Part of a small language model's weights.
Size: 8 layers, 6 heads of 64, 7.67M parameters.
MLP neurons of a small language model. Each row is named by its layer, matrix (up: input weights) and neuron, and shows model dimensions 48-239. Each number is 500 + 50 x the weight over its row's rms, rounded and kept within 0 to 999. Numbers have three digits each.
Before each neuron's rows, "fires on" lists the tokens most often at its 100 highest values on Wikipedia text that the model never trained on.

fires on: "ic", "oc"
L3.up44:523558571517430513504523536531485540484520574578486462524457461500554488422516610433589432535459433480456430507587490511483423573538436490518431490504520536513522490492458471496541470564518516496520579596497556593419386432547425416499483512487483518560509554597519413528485550611470526507525519480433536469447523568456447466392548409426481432451530435560540436422447535507473449550387538450574542567500561417487464517587552499410501492436491526460528532534528486547500429616522472529518552481538460541532458483481476401501604481534515507526456509480472465598507477481409429465

fires on: "le", "e", "ion", "ri", "ge", "ce"
L3.up685:542438561404548457466436504504548487488510510420473466546500497539529527533483552555509482449407564548514513501472516501529524483530552443481502567660531485525504578544494501516519543556347519384462526517530420452510466484461372423510522504560484467449382514442497416488486493504518525491442496468507520486476502501598458483502485601538514437436489537501514488449520517447472493480501493439484576574538484546473572526482542499459423529536452575401504542519550485528618485483535539459483564543495642533654581462444597472527456519472533578529500552570483436470549504565483587421

fires on: "m", "p", "o", "op", "im"
L3.up523:517492433499528534473505555555591460452524524547609531455587469507422402517451597440466478548480540504402471497396497588422512517507491470452531549518519497515547621500499577475408430529519443545525489460457545545479536483436528504513447484475445508529529554417466555497501507560475494540468549600509543514551476416540385572455488504483509501424482499453609483502489542428559633541505457501560415495522484464519629474444523513499460530423565423500459492484527479507497425437458493419513486534498589523399497469505469464437494404484508483537477568586504517519480430598544575496

fires on: "e", "ed", "up", "ing"
L3.up761:475472431533401608516532515529540500442571566435470477447533514433448467401540477515477507548555516453519496521504500421473541423521545616510489489581497449469497564496566467489455508533502495464473506551433436499481470475463536505553465503535447481560555416532564564462435454457462537525531467533382543402468535531417493407565477582444448603545478428417471551505492433566454453575495490524429480475514497501497460463447571562441442494472531465476498404393552472608472504425403590590520466573480468450565403460500497508537431528550458528557567570497525427469500428548457539366

fires on: "n", "ow", "b", "z", "j"
L3.up797:472566445504441508529583516533529513461512534432449478552564435428487492566589617497463526441499501482535521501597459528456527500467484447523524530528443488516438494646622448497496528549447412509648521543421486457469509503599459473485511455485500504445464486558494550471527412491441573570550517413480549511481475469524545403523463522436395580480444526501475467583560544464478596487523545462461469496579461567456459497484577538378450548499552401477481382525537499511530463519456567454495456581521468547536489540498444516405400481525490465433512513455467480549486461429457481583

fires on: "ep", "est", "ost", "ed", "p", "ver"
L3.up172:466494489563559537565372489550520433520553489532485541526484502529478401511455501554448486490512499484534446516471558558517548544594492574531442421614512490409428518491499468563541462503532453417572523461581416565516493520503479470527490438619646513441570484465559489509559489516534468460485469480613489514537449436557508435510514514448546514475548487496563549458624562497442505425502531439424491537573478476583459514498386530500522577544605559428507431520522479503556546392538473450531488582541476542411520543429519476461608474423537502585545529441495464480487541538517455527

fires on: "et", "u", "ed", "ber", "es"
L3.up779:496504398464532553468368470448566458481516407388429427573491543424438494526432539528483478526506431535648521539479541584426514398544480457499451525450564554427487541550508476422412474495544523521468529426475522494458522588439425535492544423503512513486485513536479524495461487458488523544510500492487527578462424470510472486550548569560552499435417528487512539433515544525486480469600456520521441456557567614458431463583426462475555480418462506523481539423492520565495517387490482425515587443486561528448459584545573500499625510546498607528494538554526500548543417543499613444

fires on: "b", "g", "ong", "ab", "ian", "a"
L3.up431:519546455523583575531490384477564594428465534520454425492549485529409466471569453479416463502537624508502521491544526529518493540490454491522524385539440463444419523475430595477558505524463491495587367500536446531540477492491482446487523489422484498507550627498535453498497425502511490509532440451516456511417435475592522516500458555523550578600571483540499514518498573488498495505548511508569514509526466479458503495394544505540403554485501492445531423599522452543601544450516443548475501512444551471573489556401521487472521509506504484389470520538618520507459456593478440475

fires on: "v", "c", "ro", "ce"
L3.up601:541537412529556486527485591506575454546536406479524436570539488455492542508473511373476528535477477535534521502509443489535558525533514472486465567539537503522523574575487456467538466437464521565521579513493522407565437562501466479455548445521448466381500529496520569565441516586534470584455485413527488439517389544483480497511576533516432452457381571496392457418559472514441543510522536535500454418481502529505539497543447527468458494557445483571516450496575461410409486513457467498460460556508439459567502503555395460466520496517494457475502504483469403530539546433483503435

fires on: "ul", "ri", "le", "ol", "ru", " pro"
L3.up501:478618451524563488484491573464495572525537420437551533432429544572554408522524629471514445491465543538407504555537503516583468397522447419473494504506498450536556499369503480554509459463463546477518584518517509471527442436535462522619544487538449417445452514418503509460442457516440451489494499502570497561436487392536495515488500542545458548507581513485480528516648545444448536513495512504535502557467516453464469498514536487457452555475488553486564504446517543505539557503457531407390565532538601546588511430544548500461504480496449516493666442516471451444540500539417556498

fires on: "t", "ed", "on", "l", "ou"
L3.up404:464575439526572514434626587522436488502599552512543419517481512523439473397555544552425430519564456513544520511468494573500530556480568559549586501419499512449513456489462489546451489462530530614526479551446590532496486521443517429485512531473539472518424531562511557505480434414581506504414446521531502487463517465455522601586447499445493523447504564487481417493524524473492470522489503598515372484577459490422585546491501532582480456555478439600561461489467525489558543372510461553562383568529471471519535451585489499449567446515512566449471510421569594534466559473509481584

fires on: "d", "n", "orn", " and", "ough", "ia"
L3.up74:479531582563572496459501395449565530644503448487476537489507487542580525505600426514496430540460462359514543534564479522547542451462494529465526466497503561565518494528474479463537513507509481519504445539434522464505628458470600525596484449521567492472485560524428499581564499447552478552430453498521513454521390469553639498543567480538569510561426464492600485473526506505499415558564499438519499476504403466444431480490484567474492484609578576555533481491496536470421451512550488600518495573472426416631439518529510436534491528482496493433488499582524514496451431437513422486

fires on: "n", "\n\n", "os", "od", "b", "est"
L3.up451:439571444499466561470483515438549457469469470463453508471545505452453453449508558540424466502473521477477459541573467517474626477488490447538569576530496568562550634540465386610521616544500545500453473507485434444492426523547498623433515459551533522574529457519554534495558477474516627584443541443511525576485583532494470543535496544491473493458422467475494563448526657423459497462565477521535478511499591453485465437503538456512520487522598498481508568604419512512570495506435497479489447447491546455487361529522560528449529496473496460487465555491393492518537390512513484559

fires on: "er", "w", "l", "r", "ire", "o"
L3.up272:461549490452577541556425519524516466482495442425506456495524540523442569446490596552435438480517501395460500426576540478525464536483494412467503537506567502479478474545552428516548494478524560604491465475430600542566576538515404559530486502548484420570496508519540467509482520438511481481487558521533461456486497424508545479356542473504435442543446523433432515554628579447463502539538504468457500535470579496543521449408435507550518515515461469454387485603523549501538398548502480541466533611493389488624439513436579481568571508465441518423447516435530507530524552469440529474

fires on: "ort", "r", "h", "rit", "ight", "t"
L3.up23:435550481498489582490577480493543483519441531557457485491469481528504554439514420451505466481468439481516615516380480499508535517503600532515486414486461508483526494521549378495595476569481492473472470528517528504518527590404499531580463547494555418488603453566466417560565547487600565477535499494477527520562485478594620514569463490514503474509493476491466520521499508429429496539511414456499497586449569607550565529493452533545528441465545550454521551526530519480447505502521474498490399444517512637586443554445449554565465495484486532469502488519512441530498457534574529537

fires on: "'", "k", "he", " d", "c", "rit"
L3.up801:483507435598514449522608642474537593509517557401496497513509521499487551583481459506482525476547469500442526499457540412445458449508463473413480570568462518525497440469568544455535542474568499540479479430489535504449502564462463514519485500525414416454525521461586517504493484485460472544534415495483478454536453600523463621453553517496560530525577508472456539405506502534383479529505508551489519515550574493503551566555509541409532474518474485537625483453489441528434529555545508506434491477550440476455442494541472457572579438443439463401434560547523520569441579378450500404

fires on: "w", "op", "if", "ust", "p"
L3.up752:571512526555520466492448544516537490456562530532540519476514506484578442550381534491506511514368425454481512460415467570436492470565453500563534470537519431565508409571543500530542466455435391540421596552447573579487498511546531554486494502509476451548408599574471563468527474473406437494479544515557534508562478567455503480432551465506465453529529526448483401551550602524476556422520352546513499536524467486479480543518524480521494519506588485514552529429518541413456443415473450392456472503481498564498493447558478497546493458396522508500514486512509564442481443466580346455

fires on: " ", " m", "g", "d", "er", "b"
L3.up985:463518622539501582573512509507501398435465492447541489421507564557422483416528403428463491486516486527438484528536580496498543522418516488503518509492494490463524567501491483475584563500555459416565467455467545532511530533459480479449484434415508510402505472512621554487496441477442456484498474391497459494539439422565509559501399522586500498535585462480427465450562385415536523505475412483555492467472442467520557499470448512491468520527552436520574408632451424531488467504470494454511543446470388419441490578480519475562513513516488463493512460621529559458454486458475512513

fires on: "v", "st", "oc", "ow", "h", "c"
L3.up497:566516399563390440509483500485577441442393437503503478550475532506451507535566519524521468619456392561520490462445500457415518468506456454440565504485456559418553470480572437478356496476524550622385523486486493475470473599473507462553513527519521509455489392510561532553523579532492531480473437522497549457583599539439536447507511470413554548446444493497421547452490506484549642579503463450553537464509477505477593569514450500440542429469548502499514481428508424414435466481516551437472489524446530524565438477488573544535480474468480514456515581554506433554468491434460464467

fires on: "l", "=", "r", "h", "ian", "/"
L3.up384:536521576541554572447445423439586504464442514529598579457553529476578452455482506478468427480532502436505476504503510516585436572458515497545494485481409557467576454538394614475575546531540527478506473474424534417621374511503550498461408468452518454538441481488573452484554541528629516494543588465483605535444525488427508491416564502527516411551453543561412593508533562586503537467526457525511421478473469501497555527430447560464495469564493488381425501558606469486414517549484517614510482456568570518545513592477485489502520568453466481528503436501573451548510504476561480453

fires on: "n", "end", "g", "ver", "ist"
L3.up14:560497486478448478506436441566483508439485433463469491488452507496443449550409501505503467425444538579605493442511454554430473421495498593460431553528476516485487534367484470573421548474498551534533494496418461511504575525518487557483503461537431473476618509528594452443518426465499483569556587497584483464438625468525512529627526570579442431527443453489418534472512543538446349500561536428547534471504432503494571591511510502474492465479449404409416531598501608463528444535574479519471549569500531482509556440520535437452513502437478463478461467490508563481482424530510508508

fires on: " for", ";", "or", "f", " that", "er"
L3.up80:407496457480516451458524498579452571550518506557455559498450380495478412443428493513448536619534543498445495502340486540445569518487422495449524483526439469487378461561459502581530532476518506507544517465493419483513408553515477488547478505557510494467453543557474450463589612451509452520470519542484542518593601532503494494445455555529507452476541491384401482466518517421649420590473498510483585505537495577526583543474615425471424507516596504489505587489494630442468515542534579559438541516489493466497470451459559499551469471585481495485508450430456503459383507505502464562

fires on: "n", "s", ":", "g", ";", "um"
L3.up635:502446516532529544528450504484500589421532443432522502538531427427462431464391564529554487463506521626444570504491475528515472468488479404575424508536432594482519499487465449592442365382503528508482489480415483440526498520439470556500480550475436520422536520525514438457553493531550539488524447515580502481522409486489566628595543530510394410533494489499460524512573548457469472584521588467506456428534488542590571525504527510524407497529560509537519510521564527537494481519485588562511537493437453540453421515546531487531477482575418500524466543555500528509412561480464468494

fires on: "h", "p", "b", "w", "amp"
L3.up245:564533508496414434520453434475478500372504486546539528480575424455476474513608462468500467511473534602521493510443431517515497532535438443437525552508554571426424497510473457452531518512502458503509524528456452578517469576507499494454568480444518453588537465469504501513534531463486462464581461476591496569438528451453510494426487422421582496522534494392565564533518630475495555547516417632574461475467426437565602539524495547517577474489534509513527427387557462528527550530475472514418501539525453577516547405528554455501581532502563423481507490494401554455518470476524418584

fires on: "am", "ar", "n", "an", "and"
L3.up942:454553409524561447504427528481518447501500503468509465571515476483565491529505455444480476535581487557477442579460437508476535544458367527442448548529406506468529485586465440558537470480378532496444504502497484587431429564485611507535444452438508461443468463562483606484494582448490524481476518491512441500514438561490488436496571518525510601636480528535489478615550468559520482491470520512441538601549550482488566519461486546503551586407467560419554408495516473477506477537443507541457529462522583512475629590507455518425538434436489571545470507501549541438546482511388419564

fires on: "in", "oc", "ad", " is", "ic"
L3.up401:560573472509329536542499473545485537465527476454507517580519447605525489482524519567488471538446517500445520485514514507485559542439499533489498557524509377517517458494480523464451480461404460491487511585559621514554496525536461421622471480554559396478505593555548467431461515503583469440472594517495469412529493559510431550501567422453554548487642482467517525407595526498534457492494536481560484549483491432567503484554587472530505437479470481555511617495474543510456571447567563534469433533495539509554463547546383424607460402470564481446483470464475584523454568470441510420

fires on: "it", "at", "ut", "l", "ct", " of"
L3.up773:522571489469556419535536510543593533567421526545433503542439498543420465497525479587521432454444509537480480533610528419472386490454487520455496500426491523501451501486513558542512639556473534583514487449520491500432602422504504526479465471529518456458446479464505533388496533502550442474527555442470483543487482563516544584523503488570433552574469546448552486481522516487524573455467511551465512420430536463489539598442443495576427535543551523529506400483468449515428499517444547512399460463493550453487509567439604542476453498507531437437577455581440474412489481505486527520

fires on: "x", "on", "y", "ice", "h", "n"
L3.up129:480626551578578578474581447472464556548525483456502552563493593574502477500564521564553487457466455530493519506495528476525576535448482550472464588497541548498489563466557576458536465424407496466523472473446583517509489599482480524488540525518434532504567512458537471522462483461610491503523592507403488477525540498464519484397547457519503508502426446438467466453460587605534454463464553514590503511478572508489392488533469533435489546467618494529461499479489534553463481489451464442477600529557517631489570438476589407384525581509579518558504574507534478511439475442630496509

fires on: "es", "e", "t", "o", "v", ":"
L3.up3:445425521556528569527542486516475559508484532468488381523494504442459441494556517438433548516510486394481622464471386567503597541468450473503493500477461480477479524551549428504557541502435500515450454504502436486419546523493476424591493496494501451445572487517473517529451452491510495513553444549448452456489517463404403490465407554532490484498455527457464478599536555525421571525393482502434467467528525494499459474417560499577534414452551531567510448491637498497499464453490522511488589477485504435635473385593497439482510484414487511487498548589518474476546437557541548556

fires on: "c", "r", "v", "id", "ud"
L3.up494:595447451440522449449476557492504472428440493501470494528570450422519506525510526507520541546527511520539553493552503437450440548576561564482472517419417513528518485473427471417538483457496516554498521541521569498558435392495545488547517510502585461505393503477572435534430511635633505580489402502505499514512547511464555568491441536356470443526521572531481480477513517595509565472433576410504516476594490535520494576543465545440475455480527469568505512566505425572468533482448511449442523529431471506550462552542482502475487483408560492545439571489518445580557535462494471484

fires on: "e", "x", "ol", "or"
L3.up273:531412531538478416429518463452475505563449509495465520549647445580489506446554479568541541476451490510494540554561499539456562422571492538455491528379632639509516523456505574545446485522431567511475436518510507488540500461545504542526515507542496551496547480437539502473448605482540469473485508619535521532531518535516523508554429517428498542499373498452495544552529574540574524515430491482548564475447439470399517533472573500527576446471491571607544586567497540576444429495493567498479451401512517483467469471542522444536447435513563475494503585491468439604476503619584474395

fires on: "ad", "ig", "c", "|---", "ge"
L3.up999:520481464538522550541433608494596455495509488579513433507515435516547542458510491508450516473490529451440423511479509437500497484552581508468445526599456416502509411490573470465511486484416419478483465534467514526433576469502404588496450578561603470465476531462568508576537477593451522466428502524507463490489454551507419456375520429451516536492575490497463440465593589523464515444374555490480534502541488471553559429504462478410412506498425534520520468512521580462523489470557473467591514492503482500425520542407562538482520449606464502545517451406435397495527493501430548495

fires on: "id", "ed", "ce", "ud"
L3.up224:604534407484528567524487473408477542441514440521509503482505502489529464517507500559558536514472496551449533498491457444506473535593537538510637498388426491470419520449560421481431406419421486520540531498511399605536544427501561534533551516647413561485510395491606565483522500539478483553482511565457541438463558497566505450448407485509512429493485538489547535564474468511571466521444531436416538489458520479505501570532428592398491432535581492458422446557523466511434474432476467523495483594511480526469540481451515479428532483404448537440544488610557568523508491525493563439

fires on: "it", "ast", "and", "ul"
L3.up45:438494468544557439540436555506548485406515471482475600451496518607485623445441464530517532530527575413464473361538497440544503432415547495497584534495572551504543439497553550507512509492597517486489526431460596522528538625414499522534562441477562534542546544509513570433441485479447491452540513549606482559485454519531437457438496493412500510489480559521513499554442611391524550421487457443500496496656511530459440478528439484483503584540486506502490549534465501536572491472522442507470508568492500485521410413471464461513428447403502389502384529597490562602519454460555455459

fires on: " is", " (", "p", "==\n", ".", " was"
L3.up101:490460499406481573546545589512549497522420517522588579479532542525560467449500451495495496558501604459584566564463532494436467427383601551518482505473512491550466595528381555493532493494569415447514545418442423515582504486489447491577484496478453483546473538507521469564489440463507499471497482510518496477522543499469504529473631488452561461407457506478534492499519454413481522613486426438469545496557509429556458430469526523546499567536526538522479491503626506471437496488496405513584549528480489470468351546457452532475580445544500441512509520601505484482487461505517495546

fires on: "ed", "ing", "es", "ay", "end", "e"
L3.up950:501510539417464518456434530524462551489485582530521511558552503512414514497408520454511536504440500509450510549449501519393451477439484491520572476525471524499488516361482470379481508526534501427497492638442526564499490558491497444472533545503484615515491529480506541502566508507467457538526505375428616479383519586379566396606546524556462473477403508473501588527472403554540393461534424487496504490429486490483613510512482510428505460552538495554480544450521479488445463437479517565466566472492474416429424474470440549436420572548403588457513545510499500466433564494521536551

fires on: "en", "g", "b", " |", "G", "ong"
L3.up137:598434588429546434521457537577566478490541481559389521534519428489492514525512524485452404530459526509464402507531498538451550566545446473471639485575391462472523521511468461498610538458457536455466552619511532432433514521406413565518517469515562523517530479462586536377485496630481600497496536445479483429473498502565563489575549530530555433443516511521568524477525589514479466436518552523474441555590551483483515479433463535515440494532408459516507455595491442507471476533523482471533439500476512525499550507472485490454550321536519544465459539494565505568564477529601583512

fires on: "m", "is", "g", "ad", " was"
L3.up854:517538567452502465485552528526530512500520412469447553543514465538458488486524488506507491498492510526555409529476506485447523450463480464485580550485463514509502477552450510492506480485467544414476580447515484442504461511542494468435492576572522491468408453633499515591503462440409536558390594595540523471505520463495501590513506470349530555503460430475458533533499526404426578426501520634524553467454417477540453451545496566539526482455493471465529549545506450435487622536431452528379531504546487583530445581486484540518557520488420517537537511523524525456444408477512479505

fires on: "oc", "ig", "e", "t", "ow", "m"
L3.up897:506530524592472441430503538505478424541442452554513474528403451451511463582549512545582546463354619469479579445476481434433466488523494519513581463484413494384474551545535477560533501572425371557466559588550586574522556471474468374493512522441591545533513477534465434506479472505490642491505475461446488502488550462448453512495500542515514539495445485377421503442627524504507440549457394476480553491555423475443516496445547434515432507484537427438524568497505514544448472490507460473592511505394513513592403429584558451428521483524600438544510440517475489445507462472505507490

fires on: "if", "al", "amp", "ol", "it"
L3.up152:460509467514476499513392402469547476506529552467505511520520480500467532510505524547520531567484447468580554592543546467475512455433561515444455524511393518524407426457464558400536511449431552602535465441517449460527505548537422567540446437439495489451496507394429528476473395443438507525524532475571486530519565614466407445493423507421469578574624472492458495524525544409540479502471423528460443579535530479488520594533529528482548625524505532536505401493499531457489509536502519467581543513512466519554457538436568492517432459510468544524471526553486436557490510494484514514

fires on: "am", "ited", "ran", "an", "ing", "um"
L3.up653:590422492467509468533553498423565533459462516508529544490429472475498536467497546504458532414497565506458467536541427522514474446523516548499446601481571516499577449477537515552502435580396487429486519457496470474455505419514497513508515517553477485551557447526492495540537455572380486566472469447510623570427493461418537500397531495425481496543579576501538451464555456532430528439496519539481490484420570478551556544451503508518475471492451512456541421395465543480513549441577486589459513389376525440422561476531508520584599372478526482499553425484452549486521469508502554535

fires on: "ov", ":", "iv", "l", "/"
L3.up410:508434414462534492491489445468505550441470533483523551438522469465545410424522555565500393565528524477463577478522437582462539565501520578614448502414394567546611404517430470450510433469557492490513407554485428573522555589553509467501544507489537483492472462539541502540478483591500540488458572449409519569529569460543376455503467504496398498511434454565526456497542457480544530432497498470553497596471499495522614484501470458461514407494495461477533495397453478385524528483601418455493447543512545555475403556490511530530538518434433471476610504476468523491529472459475544459

fires on: "d", "ra", "ell", "ed", "ce", "y"
L3.up928:519471508507484522576445473445502554479493494444558507442515480562533554474483611571529459443542461445503483493570487467542472583443520544419464478512532473440510528509369479537393497474513485569599534463595468583587510426494597453577539491568516447450495582484473420443552398498547446532546477353554523516500487546519536478562408588501487557488519521456579472464478549534496540462479511415393571502649480464440610493459537473549482468555473554495472557579467510640521483451508475467452530586524428536504534514499607597465527468527432450576551511463582528546558439471595491419

fires on: "at", ".", "u", "qu", "k", "oc"
L3.up945:481530535604384562515537574595531513476357595554597500465540416544488476504449517577481435469512520458451489560486483489478548515477519505487529484543585579469559555506531467468399578525533465384481471502534458460456536478543482446493481388472528575463412452488442593511506526466548469378416538528415548562519575586494497490541573452537512459562481499503570424445525436493511466509503510540578442441518452497504424425491470540593557490559561460622535564515474501532565577497482474482419445491546486398486378466473478568548486490384467499546554534511498476524507532532472490421

fires on: "ch", "id", "y", "ell", " Y", "d"
L3.up1005:481543523458491458532453568528453517460447479478525483492440449463521413417512498525454439458528401515499450512672469492542457479473518417437519574556556440522488549575466483494528507436440486487557493581396483479536419436443506461528481513536463581552433529502522480504513390525496445515495432448456409527513480570464527549483455425623545462543516513502497473455464455410498545499529461504380477556592474513478513464438465580559467484500565525509474563476486468485429512557492445450494490499454365490556444465532649538539504410552495507491471500476498559627440413484399450388

fires on: " as", "an"
L3.up91:519527484500465458496534546612528501461450467458468395558566531465532460471474529503534533526564494592518527561519510555503537491559558442536472553472480581504588530485546552567488508478465500511499473517446562593538547551470494514543472551453538601376492492519551464495545549597487496567561561527456522489504436657403439544517426540418451481577585526463561433571543473427436482590451583468422432547362522533528515528546515455533538539531400580398507504538506558488561545594562470528487496505512488508431522526512491465571448452440491499504533536406560515484475569461439493520

fires on: "n", "s", "ore", "it", "h"
L3.up117:502576410472467564549453504564530458509490533453499490437492499503414486467550585563520452423410489465514584525522490448550409421533497486452425537570583450579454490499546450420510553532485588475570472573555543490456486505659440470553495447499534500491424488453532478524479517430530606450487544551538484409512505486362493466496576447502486491485460453553441543409554472441544559495498604426497590520495575620450416489583531504420501596561492548581479579424510522446524543517456399530501506465496546519519499525451499469494453569483536544629510539470437505483511516538510526475

fires on: "b", "p", "t", "v", "y", "u"
L3.up483:528471498553454519502471445510552517502476521476459513529430509512449532535470455479516585552456475454485483540456524496471559491598486521443506459480504467550417498518403437467485490386432420475562608488451404469446404490625458456616484431464520490541521523587368517438429531416527523536454464544486474497475492494486409554477436564541512460481485513525495573468552457392457438517532522596511474549533450460413401379497490658496571544486474565475506516556573475495513514476398361457528510576560510403519527562452533459580535484535572398523486544512526545501516478547417560532

fires on: "ic", "b", "ay", "al", "end", "n"
L3.up622:523553530464483556500392328524504493420420536522562466538520472421473540395525523462503575436438508568466450433514454528542450450532511525574590517411538557440442504397412409411425557541436539503603578564502535498480443509595455514528516553452516560524517540466545518488482449540514508582558390521521558432410565478445472481500513488411499444540537541468495463408588482559562464501513534443516546461450581497444615484426532502427388435552470519419473591475499517533481466536561453445558532463473533427498475427473482455460556514453489580511452497457526572470520533613490522454

fires on: "re", "e", "et", "y", "c", "he"
L3.up705:590563542511562473481526589495472456461423603489494492472544538493498531496419514482454497516546575436489546491374580498554544514514541550463433563532498456410457542446522529491452547492600422443520536499447570539438418524538534526519531535427482530444533611464480524613545502484420479475464429504461488467524468541529530576544558464407466455560438587513541476415423444507423477455479544486554431512493484419575572543462445559504383498587554488539559547449483486511549487543519518487495612457482477506480582457472491505536529441444493590503583500467592475608485609613502545435

fires on: "y", ":", "in", "ant", "g"
L3.up891:481464451497511458426498491523533482452402445490458480477548455513421475479417485558485493498497514519444546607537484450538532490465469493441479552517459430603487572502500637534588531518515438560399439546438391401507487483484380426462417557474463484496459509608552495486542557476496495470400426531425518606518529450486507579629528550478449457529505486489444523521493500507507441573515514428569433566493494585455541508496586542435458496595494505520534492573485463437475447628436546477572431467524469612443495531528482519431556540490454468555564514495379508541508582534518603559

fires on: "al", "irst", "c", "ter", "t", "ar"
L3.up126:485529467491442472485475492509515520472498535509471448488460507544420466509479438458472556493540575421519465426499433495460574466599467492473481489535498390435479430523531502444584434555517484507426574464606535467513527531479458506494521492542381542510524474482448564500417518486554555477490490527470568567474462647551525440555357534570516564540508578435459456477459495537439555437419593498492441498461430421582470482519530491518502491542474554651498430422526541470516526564514453422509556464531485440410609595484472481498578488485454558441456557522484543429530544490509523532

fires on: "he", "and", "est", "ro", "g", "p"
L3.up463:525526491501578483519416427506490460443505510476454451474484527448472569599591516464461475485556520624466587477506446560449441454529508441535567396538462500524467569468458454536444427426543391507520541553483507423457437479444416513532492524494602426447598457524500534452531486380508532573503495426582484503495454503501552446571466537480567427487564531524554474520533554430485605508484530497513447578578505448453560530570476548525493535523512555455456438589495479494494433424467488420514536542548498489581508469501485452489483462494434565600409477414495377540533477501470519421

fires on: "il", "ep", "al", "d", "op", "p"
L3.up802:510574499521590457542516484477496560423495440430511511592536481534547513527417443443413523371548599431509531518535559571448508367502517520509551541519443475475549498505509561419409486519494452496523497504464470562550566536539490531557544494520503399412538529453531578442574409561527549516481537504602434458426502564500428545470497467519438516501482519445394486453449447522525530547644443483558481494511528466470498460481513505510483544488599525529581567544570538460535555424509482509504536418551405546464418492519430521416537538472508520487476515457399501526469438433575403490

fires on: "d", "t", "rit", "w", "it", "c"
L3.up98:514521449466427481505482538506528439459569402530504569451478384511417577482446477538420522634510562434481484539442536479435538485436545427527560560502468410477464521499475480495517493497499529465366512533548552490582519592473406539467468520474556441447578476551474565572547518445426541461521474433474535522507507506484582496583549439544547489464484560404497484514565469490479560461549513493527537447514518473420470461549492549489519550583501479604486511497542520515516603483544504402432526505483546469462570484483526551457484507520456521470389508546521485419580464544481470503

fires on: "t", "ell", "e", "w", "en", "ed"
L3.up734:498516500516421517499498502545546511460544561568443554526426445394518520462593507466579470526551564429540504470511462472519505442438494559492574447447541516511451558461539606582544553466503426458433506550465578489538547452507502520463512448474541384543487482505537554488428395511466500582515471410498566514522447536477521570570558548499501559452457579482436545485505565503455584512513597441520554497531480519520554453435541468463492508469516479594475524487548525503569561372396457541572499566401482450442513525490500483541492500562442517431508538477597502562523464609457578532

fires on: "ent", "or", "f", "m", "ol", "l"
L3.up656:449549563522581508463509551549489492454574471525535473513398536540416500481611521482415414540585511497521522545480448622530441445480430477507558426465551474509481462461452498493562523563450581482507473568536530516408537486422583511456588400491538440561485482514466517506467428452494500467542535421468486398550588402499423420615446583441460457521497464576435521488506429431465498510504436520479522496436489496496528614492516546541430520533393421439525527498366546462576511475478497469547496553510482462497443526499473487498507397553594562491509507512489587555468382514563530497

fires on: "u", "in", "it"
L3.up735:608482430503440655453621604464532434483519434532514580610383454489547556555475535538429476522490573390457456589454477477468512577541546475449571487511458497495416486464466472542444468514491495527494488492532489475446482594546575480459461397569526492517442539497519531455441612511446397519483503497549640542500562480500408531442539553507501407530493532488487523502495538409525541401522449489506587430517549474509433533496531474561523565475525494525534501492517519516547527469499440508451454540533459453475444419492444504547514513527549479493512530563521499562611485484367481574

fires on: "g", "ag", "ig"
L3.up263:580611608532500478471461537489536538560518563553411444554505481506429565465498424479442545514446453528572450451512447520421494478465566420541458466513439561578427503482581403551506539510577529473429492540478490476409482533530388551460472494498493565485486488502565452564488474505479524469384477483571518436476493537483454505488574491356489465483450544511419529529475552490462483477476581530479490546584534479513534465497466500547516447422483529530443534438520403442501396604509469449493621537590523560511514490443505466487533399492475505465478430455496532591518599499466396579